config.yaml
num_hidden_layers: 9
norm: "layernorm"
norm_eps: 1e-06
rope_theta: 15600.0
parallel_block: false
optimizer: "muon_variant"
learning_rate: 0.00542
beta1: 0.95
weight_decay: 0.0
batch_tokens: [16384, 32768]
doc_mask: false
train_tokens: 519000000
max_steps: 22143
dataset: "wikipedia_en"
MLP neurons of a small language model. Each row is named by its layer, matrix (gate and up: input weights) and neuron, and shows model dimensions 0-191. Each number is 128 + 24 x the weight over its row's rms, rounded and kept within 0 to 255. Numbers have three digits each. A neuron's up and down rows have the sign that makes its largest values positive.
A block is one neuron, or neurons of one layer that tend to fire together. Before each block is what it responds to, as a language model described it from the Wikipedia text at the highest values.

First capital letter or digit opening an acronym, code or table cell, mostly after an opening parenthesis or pipe, e.g. (CR), (HEAT), | QF.
L6.gate199:112125165173126147120106132147127098154124132143106184144136122155128109146107110101108146143173091131165137143117119122134124129154107109144144147123178145110117154117121098152145134139138126133123091135107143137162085128156086145134115104170094142128096127140128095148117096168110157121097128135094162097119169106166118154141130106136149160120088166103159169128106159166141129149122100147137125125156116128101130096139153134096130146194147138147117166145119108148159138098121106093120161083134121147146128120136123136119109123131182119184084106124107092120131118122162124094
L6.up199:139164152126143142144117120150137143088147098120140157147110129146124171155093090114135125089166111088175157121127085117147166141147116116142137121129136111098146094156142092116132156111161086102124131112095142157140077125122110123088176132087122124107128163104135138123086132121092118139182158103104117128145120166175105143129130162157172129102122137134124123093085140135132134141140124120085098103138147113108134119136109137110116158114048126138147169145151095100149141108140083110149136119142120141132116146099156175104146112093133132154079149114136134132123106107184113120
L6.gate498:086160128118104085118097108194090132127115189131181125139162108110123089104158120104123146091146128115158091123117155164109136114119113180086116157107108134138120177153122119094136137111117100149120077126115123129126136152110110091129112071126086129156171123157119117098093118136130135153157128093132150089122114090144147137108154129112120081110151095137149172141119106166133122120093097142140155106167139114116123157120155115110091093102158197127148139149123167149151133122157170097127159136137164143148148092102141113114120138150136117107160107108118104072099081154101135177
L6.up498:095179120130150151145098129135111101093114153132149127110148071114115129177105096112129161128131114147166095134106149144094092130155132134117126109142137154132133150129179107169119164114118138136111154070138121081167129133161163108158144107145111169127143130117089110191087159133159132101128141075122190115126134112171176103115110132117072117135105127110125149116114114109100115088144069130104113094117109145147121149144122087149124102121142126068107166175169132119134149125147141127138114112099105116119140129084135120130124106125171139120161111112093092130154102153117149133
L6.gate544:088118161158114135108172124165062161127159130149151137125168110097171117086108142144143119100124132142171106145123145080129151135119137113160104091114144130138115135125169128110123127120090147115124102148139151118169118128121091106116094138143073140169142147113107098133107103177101094100146091144106193196139146114118157110098105125092127108135115170130073175101158116141103126153134140138102108107135106115145092115167148128111120129138135159140133117072072121118116154117110102130129173157169134137167104099065101116149147125095129102131163124109125166083073161140116121115
L6.up544:111151131095103111115169142129102119136137143142124161121172093127139145093140136139121128121118119151125161111109121091093112121108147138129102098106089141133099150095135155151094132094126121096129147129125118137115101141087106122150150150087106151165123134119152132138131150150117147127132125149137130137091130118155183146131099142110091114116074126117135143159129149132124155095122113099107146120108125162145121086135096085132110149153125133093109137132120128113104129121134178132094098193185130121155068101047079122100092073096131132128133103103136104100135169121148132135
L6.gate691:116117127104111111159070147152098107157129109126113138140200105159156123089145087125116099144109139139110146134117142147125122106133135134160185102124145079139112146091147129099131158124158090159149142106133119154144109124179095116144153128135130136069087136163137154145069120111132115107122098144088113063176182108121133136154091112134136102093175109156113140120118158119129169144094134104143132067110136179088103117141139122121128113100128089165162179116126116144143121122143131117139135160125125155127090166102122113143152124150087132139104136135144120155150180162119130129
L6.up691:161116132169158109129110092108156156158149145113130137138116118122133123172128108093124138115117135125128143127125125084156088147150107115139096141111151150130150116114090121123134124089133129111128151134094144121075129155130131099154153110096154168127105165133097139152100128164101130080167148127149159179140125172134111088151127169168151126120139123106172126161142124110133103117139123132141167147134133125089165117104131104146137128110112146123123119090149123113105113144085167174148122105111096082170097153122146109110093123109141127125130168144076126137105087113110131108
L6.gate759:167136134118146160176143124140103113166099175139121129125095087115124121120130141132133125139135121165109153038139110124161098106122149070122198146164103116116114117172114140095136087096117106158110179149133109128102096088139124171107127093134097184128106103106118095124113148139125134109147117075137132087109108124108161092143119102095121133147121142138117147103151133145113124133119128137069149144152148078098170135093148100121124128122138142081165176106109110139096144139105075108137128147162127146097170138090160147150059131142140115155139118145154125099179127161130128100
L6.up759:135115138130122158144161124153091093175094151156153097102090129118108144116151111150144178153158118158118153067103123111133155131130130080117145126178105125149148140146111157102137123169111125134114164112105102124089110100122137126126118088133084145120104118111112138139082139141132178128129099096111138100079114133119161099147127099113097126137132149161107138107133151190140097102161144145080128137149137113093167123143152148145110147140137103109128164126136150120088133124148103087133172135131132151150117132095180134128064110120094147168144128116120113121178145158097173123
L6.gate940:125134164127119085153141154072118119128091183119133176099151149095129156098131101146097131154162124128131120137106123168127131159122102104139109153130124129179143136097109148119141121103119121095126160121164138116162131151143146144129125157156125097124142138119103128134087170167126118124125145099119152140142088149139101127136117141098132118096173166139194136131159144127134112089121098111098146121152107141080135139109107193152136097155106152114137093083113100086141086140117125136108158103119125086149120131080188102139124086161115183152197069138140162130114162113181156154
L6.up940:153188100104124158121140164121116115155123126151127117100138072161150147128123125134129127085160153111133138089078150089120126139117162125120118162118134096111176151127096162144127094122116072164105114092137127129108155133117096137142149130142095121115120146138141133100153141101132142133139123054101133134142134132155144146148131145114137124168146155176114142142105130160119151072143100102087155115130101111146114098159091145118153146115132121134149131111131102120137099112183129164115166097188122151107097109104174127087137085169146106145164105134157090125148157122137128117
L6.gate1267:131159178154141161148135149074138121115144157136169154084132123097113129122163106101130154156169153131115124064168178120108139126135142082137175137147154102137099104124096148146144120102109141097134127140137152125150110136121127137145158084165170159178116140114150142176154156123096110158131165102137120128129127097162140111098131171135097082141138109107113117142115146143124137111133137104098097148132109122094088130104135124125169117119129142129143124129092117138097143117166128080129104149092132104143116121151135145102140187123124111170100172131148123085101161133153120155
L6.up1267:126122142108149175138124102128124085124140155168127165132144092122100127136104126168129111139119129138137115103109124118094157144125128100142129153175137121097102156110129109141078124112174115191134109141132104188171155116125103141151121137125143124111152149176106097137071077155074175108085122111149164132122122147124109116101104147169140161126129139122108149098121115118085132088077081100145095141100109126124097149137122143153127116134122155101159116135142131105121136134124124134125139135179126112062144112129166115158166129089130073109095097114140121079088129102068092107
L6.gate1296:137163152143147155095170124153087113164203147112175154104121103126122133112138088112126133118085157150134133105099093155128152142094125127137148169163115090091155143147121107112113122109124151075170128122091140122124094130142133151123140152122107167098140089111099100116112096144122097159128116110131130121140144116136122110157105087100159128058141153098098182085167115149194100137128137098081131108120152118121070118133105144088128123132135110143182224118094119082130105124155124135125117123144115097151131141111165120148076121164118121163117131118172120103162175127114129081
L6.up1296:103126205148172125129152130129105136157110121144154101114137092108131142138143107153143126122163123111117159094139137109152130091129093126110131152139134111081115156102153124090159156099125168138127137153133083129111064109154115140103126113139108138093151096118112150106091112165130108123098149112127139119125081103128136102155132135130127120129144141137161109115137136137192092134133126096107118124119151128110091115095143138102160145118129154109127173154144140120114131123148097106147133139156129107141089156104149134133073152131080134151142123133112097106159138098130159088

Abstract head nouns, often derived from verbs, right after "the" that take an "of" complement, such as creation, basis, construction, methods.
L6.gate119:109174149089138151152120093104115119146171152166132170136127126145167130137123123146136144117143136129098096145092110109121107160135101105124078114123165092111083085123181148156089151116144177077111131108120123127112069150092110090141088123084134145146105138097137125079104133145091158123098097127100111179102117177102107101097110116130139137137154154166177128134154098174124099107113151103115124131113098132138133084125090107067104137139138144124102111125121117112170099127119111117136107138112131072111119106150082120150124099125174150158122125121131113113112141124156141098
L6.up119:163159137165076156117099122136148143087141104098125137114144139133131120134115133155137160115114119129106131137127131112120144150120143112137116149141084149107116170113116127117103104103154138144141126078137107133109162166136099116128111070150142160157134135089132130138086142117078130119096122103111145099146163136128165110107105131118135152087069099127122141135109133125150152115132166142092165099137135128113099137176109077150129160134147142110135120164155093116113129121135129127074165165123129119198138146158131138098140090107120134181120097090127118109085155154162075127
L6.gate308:097101138142104089135131130112152112136114125133154123081120145114117125100120117128119127132133155107118111134147121097145146124131157109103126106135139139142124133133149115109113176126145110132106141144166104131141148125095118126099114165162110160128146172136121160133112124175106106121090137160114139165126092116158119152085114069187139171087130121169138140161116111164119160118096115122166156092102122123121105097115148143101136117130138148115169135130142123156110152130144172140104159113136114148104137154131110170136158094130143180127116097129121109044120135116125158125
L6.up308:141090109151133119126156098121131136170089085123117113099157135118100147114111076160159135100116154118153127138134109132077155136144056131129157137089123090116130119133131120146157141152174145108134125090112135086155153162085137114154132107154187155153163140121139119113087108092164171142127104162155106118170142128110094133149115110114130135123154118095137148112120172139158106122143114112153084098115123115172096177135112138149173151112147151125162114140080133151137152132153090156141171147147117124098143135121123124119089132111138116090170119165114112137118081112105159084
L6.gate513:134113125128109129126100129131123133127125120120151096102107145107149142135149156158145152090151128111161106109146153130129163123113141098129130128150094115144117170124141138135135139077177140147140147143123104119114133135132158068137130151133110116124132095143117162122085143164129131090136107122142140126138142130156134142123126144167087125141120123107144149149118107118133100102137108114112076118109101076157121154130159140140106113148146142185095106138118098167132114131126158109118163110116129098063093104132137162104132088143161104113124130150133083121135126136097117110
L6.up513:148156139136112113148112142101113129098150142121152161134133134135161123112093168176128101094113147160120107098163120130112145114109146082115130106140153071177129123139104139119115164142134110127095084116131102127121113144145100127118099155127122169158151124142139118078092131164133152134106115129099125111115103105073152108132164124176102156129146102130171087116167152087117117133093147113105170126103165128126140149115112149144143132136158096114132094114112138110159145103108134137125139122122105148149188075126147153164085147123168142148099124142117138120111152125081119140
L6.gate795:106137104138127088108126162126096145119086102112103104113093180147151158109118132131114130158123140112178119142148168105188103132117130105142142100169112137130129119152106170131111104126121146129133148119145129166155128124124162107159133157146141145152160148104101136135103119138129169124121079141115139115112101124132115109116150119128116103134139130107079175130136122107140152175128162149134085104144142088115138126152125106113114115179101141112168115122155086130157097090119087153143137068132137140127084136102141120159149117116147135185109140139108101119143092160138137139
L6.up795:112134140170140067079089154120121139123100099115109158111119136131164122125111134134118164141140096123141108149143098093145145101142142130085151109123123118132138106154140109120126139154105103127146129132165137188094153164108107146140130125139134136140149146138097162119119133116157141101113144146116129100103096142135151105154135102115145118156120130114106141124150136104150096149138143150088134141111110129155148150082158136116119106116093152139140103126080144134107074131109150137125172106137155134080102170111111101112082119129137149149107151160106149151139107203125114148
L6.gate800:180156135108141149147124116137156134081104125112145123158118132111184173123098095132125141135148171097097095152131145112101131130148111129098095084109104187141092087172122131097124128170130142115144134136132110183149142138111147103164149104137119132105124135115108139176083135128110151149137120076116136104118124113139147140120141139133136180132120116136126120162145084086113191110154112124102126142086123173145187128139176134138090088151115145139149172128144140081146151159128148177133115133145138116114146135085130121164119081120173150130126116144096091107102100125131123133
L6.up800:118113150111144155115097167133138174138153135135153097133136131094147159142116140165120104093086116146108121067116144112149120133094120152140133141106143105158154116161131099123114152143075149071179130144138126123130093123144203159113126144146146083182151134097105050115140091117149130112111141151094161114130168131102138110120118133132117132108060172103083154146111159115137123125121113151127104108115123116155104120110127156129133074139094080110133134129144113163126140128104139154139157126149092127112137086117131080092089111094138083132107138101112094162077144166136155146
L6.gate934:104159148139151099148144133125120095112123167135158171099179139143130131131081126145084150119147122148124134109147108120139156161129120128090126136107151098119122107096112190141109101098150127130101108071116141089143134110132170100146162171121115133142114137112081113118161175105106127112104078099134130125097134133124139115162100136167112098161145124162179138140167144150096115070145128134114192142150172153129134093110123141119121148104114128138153112148140102097081121103136144169114131107150148131137126143147125158110109101152146119148124145152156121166134089112115127098
L6.up934:078128131133147116133140127094168149172088127129153161099101099144123139078108120171147174106153138134176164097133121157115101104080151116144145108142139117149151102110111172134081119122166121099099129108157124116150162097148154090114120118084136124083138140143150135149144156111126146114099118150130154119145171161130105105108065086125090126138147115174143173142126155099082137105128124116138142181145152089160059103077116133104111157146144130126142151111137116112144156085134163149145152097164139130128152080117181124105122096138135116095114108134133122157133111184154129098
L6.gate1056:153187104143138109107122154156102139123102133141153181114107167085146165123113104138072137139135149161114125095106156119140122137132124100108152147133143150124076122063177138123075191081146130089147161099145121114105147104139118138052115100130125135161132112141116131115130114135135114160077096167128064114150120134134131125119132093141147129110135155149156162092098147091137116093140153128108150103089149149149136170136124119094083181143099120117139127147136115128137133160104124147145129144161100058134098148123099125141131089144142127150086098123103129104166149115136119118
L6.up1056:144141144114105128126131136116144113107134129102127152114121137104124126140092137178160112078157136091102114102138106150110110095122097111121091124119160149109086104130108119136109108118101140128146158125138155167137085096153136159136185173193138157102166084121135128127158106110138128142107122168131093143135138124139089149113171124152122131102089099167155128142064162115124098104157143126158110145102113101132110161111127123131102139157112107130159123083107134144133107105108154111115119134144073073080133142130123117101097165176089153115082094133135186104094128136173120128
L6.gate1516:123143124143118134142154122163114153131155135113144105074111124121132142110107107160121154169109167151170095080139124131102111120112099111126166141146139132121138086141111133121155125133124101079120137113156136130148135154132129149108089129120135115092165142087159149136127110122170126128122128098153117135170138170157082088107149103122105133113136156123130157105105125114140160122124114093115105080107092079080113122091123118120133101138097137110158119144126110176158149135161102144112121130135138194130120146127171151148128136120109116118159127138099124167131100177127097117
L6.up1516:134108138175103135141140134131155157127140162106159135135129140128084147118145094130128134116125154098137144072141137156140129089069124135121133142140088116131095117140145130067171152086118148131114142067107135121131148116119160150163149163107138081167178122124138121142130137096142144093143117114122117138125121111127117136139154133080078112111070133121179092102135139157134096155126108112078097116153089137140132149108157085117128115136128099129131138124184140171152110091127091127139112173122090160144129149184112107107109104132092105062128120113164088149169136137153173115

Abstract head nouns, usually right after "the" and before "of" or "that", as in efforts of, the fact that, suspicion of.
L4.gate89:120117119111157146167109110122106147129155179109123110132081127152107130095149104154132110122111143130166105131165086108150118111142130153123106117131099120128132108111139123182167155118109139078154163135121108139157145082113131107134144139120128102091144092066114097112130116099128153126152142126121146149110113138129118114115148143118082147120115145156156150127142157117103128156152136121125124152110100095162113142107101146198093165158121128166132191120120090140112161137148125074121110175148143142126146141112132147137115121107104161114164108151151125161137090082118115112
L4.up89:125135149139126151124103159140134145108135175107101114109119149139111136110134139167130135101110135165169150123141123149128151135186119140110134152072134102144118117038154141198154157132127127129115145093134129153102128128131119113126149102131160130090174089124124154095132148109151140107131141139138137141108136146129131154145122118133130140117123099157166147087125156135138137163168083124119136146148131105107112109127122168134117125177143112142162138157155108151094171079174132114100132131149158138152170104146134112107130120090132123081143098132167123156111087070122064110

Final piece of a noun right after "the" or a possessive that heads an "of" phrase, as in facts, flexibility, talents, summits, houses of.
L2.gate100:116108104106128128143126138129120097148118115127137133128131115144129129123117124122135144067106136153102075121147138072121115098200100102149095147074090141134132109127113133123095152151120128152081117128124125135140171100118105113143124091199126104151151153102113118173108130097152096168145154166119124117121118123127115126142117109122122107175152148138121136138120130056128103103150135117084159125171117085114126143125111105103178150143136106141144160135129089133104131166167118101129135148148107129113149104153092115146096109133130134166157176081131131126107128123161122113
L2.up100:109085138128159098131109082140136143156111140109144118133158118147166172095175115134110136134098140091117149105119166097094141124160115096112128138091171180131139156157117126141125140157126143112109093117128124119120142148109110125164107143110157109140106120073122085156168096154118145134155123104160117104106129075120144100155093108180157148120162131149174105166140087094137125122141100132086163128159133117173106113151124073100163124119088155148104148136129159144169105114149096117139144091120116109103136156144099138155119124096076166137097146161066159086128100152106138176
L2.gate197:103092117102169073166111138155129144154112159164151123148132153154200124085115126114163127124123136145128129122127149143135125145164130156099120168132132173104154125162071172078154141094182143148110131133148133120117114154141141085105131109094121104128108167085070117124155120164112148171162110133150169132143171107136110112105121090135134163142115176147167135094138138140107139129086108131114094100075158152156128126150142105127126117163111174091119152149125162149133107134152148155161121124134155133129113114138140158136112136126186169120107136105117093129105087109102114140
L2.up197:112126071150106138135083109153131113126173138114143111133100143129137134099115124170130124139162141141101129115116126109158148108124131138155123153149111153092114151180162071121087124162108118153144130101117096094127116123095121166132110104131076116114107118095112112107166173161116099133141109134167124164131114084117146136141087113142149142113107189122121067112128104148143167113121135107136159136179117122158185164161115139112118160114113145129132133138160107127137115139142118167195103129193094159172121113116135108148144098133112097104067164134115105082119065151132092119
L2.gate298:104096150101118081112072118128133101119119116107153084087150129155148139098141142093088160152133122137105073108088125136117137100122133115118122132097090096109129124136164145090120136125133114113113145126129134146146096177092129168179145141129096145169127093167095110117147116140145108141133112092085099118155187095131112140092183116116145147110116145137178111114102090154140144089106046134157129124148154128129122102116157131130097169153117121147168105141153122131119114114145119123174114162121144114115120088169105100103131132106068096116140166104104136136123092142069152115
L2.up298:134131151146116099063194127136112154122153167139162101124096171111138126087116128067139153143073126093140149115127122134064130087116122067121109107108114134119113115134128126106109139138130122136123139105122122158143132127127136121101113167123135110121146115107127157109123150106112109128122094120164163169148147153150100132136130119155141141151134158140145095089090094158124158128116144135147120125098109132156115110124139165135146125149114168131122104140134123187124149165193110153156084151133091115159103089142100099125120165140105121121094126136135109121095094143161178104
L2.gate394:096138104152080134153121126115140094098138149135095128137103183137170139127140096115078144114132119173130093138148138131166141121146138110092139139116161129143111127152133119132090150090111156134127175170127104132124126108121067110115195075146098123097160160112135108101111100091123170182141117140131159099133109149128169141162119115159095128156111141159108108129127165114105124149104172126073125134131117129113122090119116128072117085164129122158150074109094111115140113136139128154118142116155088138107164119120114102122119095139098138103154123167200092140121142092110116094
L2.up394:181097130133108137116098114135084142158091159138137128099160114173128139115112106130084127143137132141145089100118114145114109148105135097145134144164147138141156085131165128108076151110128162125131122120091086093146139073144109100133118136155130172136130138126168121085137153135126120144121152100110117150115126108122157115145125105133090107146127151150110137096139128144138126167104152102150115103175150196129125131096109109129143102126094144121105127146137155142101134142198137121133087143190156121127165102143085132105167093115129135116142142151116120111145095137162120113
L2.gate618:075133116149158122142097102102157120119143142154120112100177179154130099140108110153141127124142158176141094137131096140114135152109136141089113115105103111128142132120135154124150105161151102087127085143167180138101151078094160123172126166102118065118174111110094146128128148174105151127142134087115130100127116085118125115115133107114164097110112159106113147113166167147161129129144160113126128110101137137161146149135116136138158150144142117149146108129123127142138128121133150156065138126131142147130124127157113156119111117111138139192103152188104124123163094128103118113
L2.up618:099119179141116123125119091074107113135105120108063146137131131172131131154123137124124129122134166134165116115115137112130145187175156091092108103126128091100137116153148138074130106165143132074083145130105142091142142095146170141145172119143126091162124139145099124116157118177142145101151120187159141135155119095113091131159155148120163057094113139118133129137099104159137100107159141127158115128123137101099132136172076144076106143149164142141110146111117126145133208127163163116118144133111118116106142146146144155102126094124078113141173115131118174119138112148096123131
L2.gate815:123140084139119128131171094137123141144141165102117112116162130128159122150153080117106153149137191109109123130111141113135109112162138132127128119135142082122118154130078128121066144179102153112116114120169114122118142141138149146165100076100144074134112158082120163130160107129145126110110163129142097114125124131187169101099144137145134139079169176095133115127124121105116122113111137148134136132103108099183158135112106090165134102145119136142203179091168121136115119127118115136149105107123101135123081127112138151138117065149137110128121155113131152120142109140121208126
L2.up815:108119099128166100108136120076105104116146145157120157114113145161134132123136150084130127184101175086083121119132142127108092127135133121173125146100132108119136131106154131120164089112127110103107115127144108136122093146148147123110124072103139127128140101150146110151148155169131124127117098144116164119125097150138113119091058140111108130125116143129122128127147121107129078163148130108159107080099167177123141091118113149141136110120160104102123145119127149150120129152168115132133104140112159095088116166127101184150120142171128125118126156103136078118103090153141121105
L2.gate1036:122168149144126084139128129110156104122147141130094133141110102135171129147125147149105110093088152124120106113173131130131157162151163102114100105105113109110150117111126125100118116148138113117146093121160153094160185133144139129153167105108131101145144133112117142116124131138118128140106131155114122187115124135115147118132120136135104060093142133154127157145115125163116085111137136116138150165128072163148124160163119095163099127134132120105113087129114150134116149128160160141137107147107133176109137143102132146125125130142077138133204116122153132132123128124143137089
L2.up1036:088122109117092106136131144091120152136126091179151148135081164094155127160137133154140161121136179118149105155115124145108150144141139123120106172161126135099106095171125135127126114114140158165167146091121141129132145148133142099130113054129135100149156146127117156162090098164159132121142124116135088124148115126133122115134165114157106115065129133094109094169138116097160098135156152092113085159141119149082115160129141102143169114131119123099131112100153097151139105157124154132130112100104112092131105123116124153118134121117130114165141131178155133130113108170125107118
L2.gate1350:102135139135165129131124143175098139107145128160146109098133151133117168136120155126143119121098136154106116102158150158116107120121131134100141139132125128132131122196134090107123170151150160112130093104128193112168137095117143125140150124080114124112130168107135150115142123096121169116131133125090155112165116132190134155113124122162145137151142161138128146126159123104132124134128145095123130096164130124106125112149127114139149116134130172113142138106121150125131134127143116118110095133101123132120149117130130178133115101118110158160107087100106125106162078148147169143
L2.up1350:119139108155135141130122128144156151117081123111093069119114126124112129144114075096094130112096113123135127111146118114141164147126105105160144116120123130122103144127127124114143115152109107135113166134149104097143156111122097142100132155164123106163185099103121166108105098152132099146173160133121114111073148137135138101138178134157142110116103178118112157106129129124114106169150089125130133159154101124162151096155104113096144163159169117135096155144145152123143093103168132126128084139128152162122179157110095093128126149148128143180149127187143172144121128111170114092

Uppercase pieces of an acronym, mostly in parentheses right after the spelled-out name, such as (CA)PE, (AM)F, P(W)SD; also short codes in table cells.
L4.gate538:164137154093132156128121171093105109133124178187145134110104145155150128123159120149171129138126154164125153085103152122145155182182112103135137112137099145179148097172109107130131116157133176115124140171098128159111108123152124117125119115153127174143098101109153083142113147110095147138118109116123132099126136121145156092134104117122111129122113168169103129127109153170138093083163106108105161136118118121126124156146141104142124095142179106112140125117072147097150156118111084084131165152163157108107149108133134153134099104124070085133175185131119117097134105129145143114
L4.up538:158148118104129123133152134160086114111095202170116134101137105117102128133156154165142165181113123177128112059110132114146149140083109084139160092141122098114141079136142081130160122108089112114149157149164139100128129114104145102154159130113117161121131146122142169172122133122103147115139092098138120122087188124119087107155101144130097145136110124180110132146120159156101126120163116152104114110099067116096154138121131146109083100115172121069122113074151147130122115107113104126142148142119127138175111127120127160104091135140119128171160154110123142125123127124138154146